config.toml
qk_norm = true
attn_scale = 0.149
lr_head = 0.00571
warmup_steps = 123
steps = 7952
MLP neurons of a small language model. Each row is named by its layer, matrix (up: input weights; down: output weights) and neuron, and shows model dimensions 128-255. Each number is 128 + 24 x the weight over its row's rms, rounded and kept within 0 to 255. Numbers have three digits each.
A block is one neuron, or neurons of one layer that tend to fire together. After each block is what it responds to, as a language model described it from the Wikipedia text at the highest values.

L4.up1189:134148179156155137125132151155119081131099149162119168116145155145100163126125131114100164132117063169133136124156147138136155134114100128109122121142124124109109101112136158152151176125145104148141095129133144139137138091147102147161125128151126059108125134146173130144148141104147072100112141121106098155149110138123148130131131147110142191094137143145100102114126108078121109096105
L4.down1189:152137104132144174108152131125096117134121159142130112147092144084087140151101106145114115117118068093154112112107097087126117114145082116089121110073068105111140123153128128070117141157097114132110126100094137099124102150135133125135121139103099116143110044126095140138110136150089130087083159136133161089120155085121134143158110116164116150129160123177150165147117182113121095141123
Repeated entity as subject

L6.up22:111107157143140125122105089134123109141127107135112108142100109089130132086150141136107122063118135099170106106134111095132123105118109122108069154161109139151126165137157127142125213091097060159098124135102149116142149136137099139130161108123149135137070115145159123094125152093155144129142166147159102139134127076107152131112150068073127111111126146176102138129127118163141088169155
L6.down22:137114122086113139106145140138143105113102135166132141098149146127161141153113107149102113119140115132148096110103134113106099134098081138112159108168155157137088179125122101161179117185186153165133123168113127071147125144102109160137147136140090119121059122147152124087116172132120137139128120077100146085132111135166130158149097099100141139139100085113107127151149115136123127148122
L6.up758:129124089099092102127146097109122115145169097121119142132122101128127134129161070167151122125128128147121132075133120109116167129154136087129132182148119133137147127148124165147079155126119119121112107134131161129149184132084121136154120159154174113113116131120123112111092134090164177121077118149174140160100138106143104096139123123130154158124086100118137159111163114075119127131124
L6.down758:077132121093123149109158112155133112157153145120137095115110154111137112166096119131161138125145106118119156127143121160127133140092151144090142135094159109146117108125117106130151095169108166125089141110113120153080150133154115140108070116140138154131113152175160113101099128115109134127172127104162156149140156139095167099119099119120099101149178123130130120164079112129134098173134
L6.up989:115130113069106153128130095117124116117114135125137123114127108139116136128141115132162164119108110140131110157089136155106149127131096079128102087115089146132134109141094102106095114104101129150143135165140130105147132115153116137136139111087097089150176132133100132066145081187098124138096106122148096139106121071116166160141107122084100173114131159109165138112178108147150109130143
L6.down989:111117097100140136124149129149126103170096141177121115115096114110130137106156148113098112109129135129074053133125146145142141113105139106160134125167080129095140132115164145117114159111092123144113125122141140030122105160129125168129160156137111144130130138147149093123099160136159121139125138124100130083129131113170121147108085069171112127118147105115131149126124086096188124103106
L6.up1439:116145124123129136124139132110131156120166184131071096130090150110144111113115128142114136074125176157119139104095134083143133126098158126129169079132104126123156127158120205146125106147155137128077152150113116151119142135096119177108136142127132110130108079148127163140120129091157177168127112131169089149137183090125130118111117145099130138116092100110156113129121143090167146121114
L6.down1439:118135138100123099162091138111108141109159116131108139093137114160173138150145126078145168145129098141165143114141148146119142111123159065139134105164160129143134182090132154145097155106081144130106120124090116145142099144119154144110130092122093146163150139109124129103125127139148104106121120112148111108127109123159097120107166126154125103110154100144165128115122138132119134119125
Before years, counts or titles

L4.up534:179174114150114120115139092115119111155153161111125141170124150110084131142107094153159088099129152093132127112120198114110135144149092119140150125137127131121109135165151131157095143154116126143135111157119111111143121101104168130118124092139101153148129073138167131182132102072164195119165106133167139105134156105117108129158117143078168091100125141123106163143124114136140123125139
L4.down534:119111099105112163117102135126130074152095100118124121171178162103139119127121104121116102124128095136141147072133108170158118131066156107098143097142090125149160161082105164142099087086124146153103140099104156125125135080124157111132135145099154136132088103099139127112107119126163133085096126115083147153103153078142142145086147129114125142101112126110150138138105138129175059124150
Before an upcoming title

L3.up548:129116151141148123107097139122171120095123149132103133123143118130129149127109161128107175146150120130101141125178101159099139094112091112131095113092110141191073144117088125140117139101133124148171161157110109147095133119152116120168124148163139114144151118102161119132128117133142088126128104093118118148147126138127096143156112147101156147072108146142104119118146130087120085139149
L3.down548:101146151103153146148145147129111118113108140133159131130101117156100117147166104087166138087091140096115122139120147099152124145094153128123129151123118107105190100102168154169112119126128169174095091118129108122135140111110119146098110170106121113149143089095095116123149118120121145113150126184113130156150185135120113131139131138139142144159123110122146108117141161139129099128135
L3.up687:112073158165125161184094132126109134119119102115128166134110114105120125108093152123116147162110136147118142135155142125111149110097081127155146145122168126141101124121117137147122146140103097155129129158119147164129162094109107132102089156130142161133104152106160144127092152087124092116136089121131116138145089138139154132122097143093113140119130170136120079154136121111126139106140
L3.down687:117120124123113100114151161126136129170104151087090111117101128162139151111123114109168144089141153142129140171136097089134133153172154122120093137092073129126156137103165133113145086172142167102162105078097086116133101139119165129114132131112139095143162109112084145144119117151142154099159137156132100151132161126100151141210142126131141151147111147128107156092116104109143109139127
L3.up1232:126160143163157150115131158135119129147131140170145111096118153151094124109129119103070123128099114150105167100127109128081152103117110083092085139118113117143108136128138142160168149128137103118134106169129145141146193095117125109178128107164144108159126113116128140120204133140185105168117136120132105162134151107135093132106146165150159187114144087143113143157174156097126097114136
L3.down1232:073152117129130156139119158108100100142136154156144137130133128128149141149099133133124165153084130120146114126140107083142114171142147121201093128101117087083176130109162138154120096091106134139111097128121121157114122129100088159098133161158133117158087093121120108098126165139153082079134124144108134134113132140119125159135166106149133167133141082125135160113144133144102131118147
L3.up1445:121101131107147108133144148115127125115166114123130142163091141094088152125110085078115154110115111113089171121134143102121162112097121167094079170129130107077092151147137163165119118147133121133126145129151136112153145128176128118150122140116159055153152119098132124134111141076131147132146130120141103141122131131131137109103113169093116143155120125117106141141147091155100126104104
L3.down1445:155148122150134108138125135131136137154117165153117162109108149136118141130111138127083090116130160111133155076101107085165108161108125107143133115120097153064119113088143098140160137170169130132126151078087149107115127147144109120171119104130104124195126102132089106173149139123146143136118131154123107092155104136133149128146129139132134139124157097125113112165116102140120141115069
Surname-final subword pieces

L3.up413:158166111113175097142123139106140165182139135144144141097119101111132164116143165126101076091127160094152107099115173074138113133074129118123116159162127158136107105122125154136079088097109132118151158163111127143109135143144093140159143149129075094140131133126125158151144124175197175101110135086124142109127129084129165142086113079106119131122081098138125106112153131147147150134134
L3.down413:054119086081094119144139115145133095127124131118113135129120120134122097094117157118104118131160171119146136134135113144148166140121117075145185125111098133143156163123113111115148137159070130138095107142137135114117091124135145127136137136163104087119126112145102100109170129116104106123117088158145101159141143137141180119147125108103137181141117075109129144083126136151133130097088
L3.up805:112166137112123111134168106142124139110116164145147150120155125165085152124114122123110119152149132126186065125170141071145119128146105120174103129160136128154115155135116147153157135107161108094148134125123137119124104169101129114122136117118103131100118141135121121124095126115131125146086133098119144100123138091138162125171105129107149115100156123111123172130126149114144158167142
L3.down805:124097146088163140118134121124114159077110092147123163125179137147160145149131140086153123122119122134120118130142161123105151146096142106139141112116147106124122133103161105137110123112146123115131134163155143118107092136130091133119127149138131112166138179155109134124115141125174145135141116114127133100092147139131081114185109117158125122085094083090152111119124120120157109107151
L3.up1196:125152110092094110117131163106120163194125149161148185096084096150126151071116121124128146108141156116112117089125168118130162133146121118144145143145168168157099116101117152138089149131124115073122102140096178113134132120142135125146148121084102129125142152138169112143146126101145149115113118136129117149136120094149155117106116123083105137167121149123132160063163158090163159151129
L3.down1196:091129107120114160143076145119170109112108117189160147138125160123108128101157135118180085127170141155149124111138134131132108181115128124132172078109156141154146117140106142152112116078131117167095117139150104066127129120132108117177128120159126089146112112130148133119146133118183098098169109148104133082122148141117104151114140126132184134142120112141098109063141114113126122163127
L3.up1242:146118116166134085135106132138189168134114121131159157087099153082130145101141122151142158152129118103159110100104102145147127161136156120115144138157114131098120113163137135138085121123164102154145115097075107154161152094137095101136130136110131121113123199107146119119114144136173104108145126120129126099103115134130122186126162127127145075122116150127136114164095113145164152153105
L3.down1242:098136151101141166165121177088130091137113109136133134122136098165123122146145100140097140089136129135138143125108116180153114135116149103137130093132153153125137136139121100120155092095165130120123180165124103109103136112150157093134151138110166154153124142111136114110130094144104143083115103107077141159145102134134125098138143156105101093136159133090158125179132081100096144104147
Before a named title or organization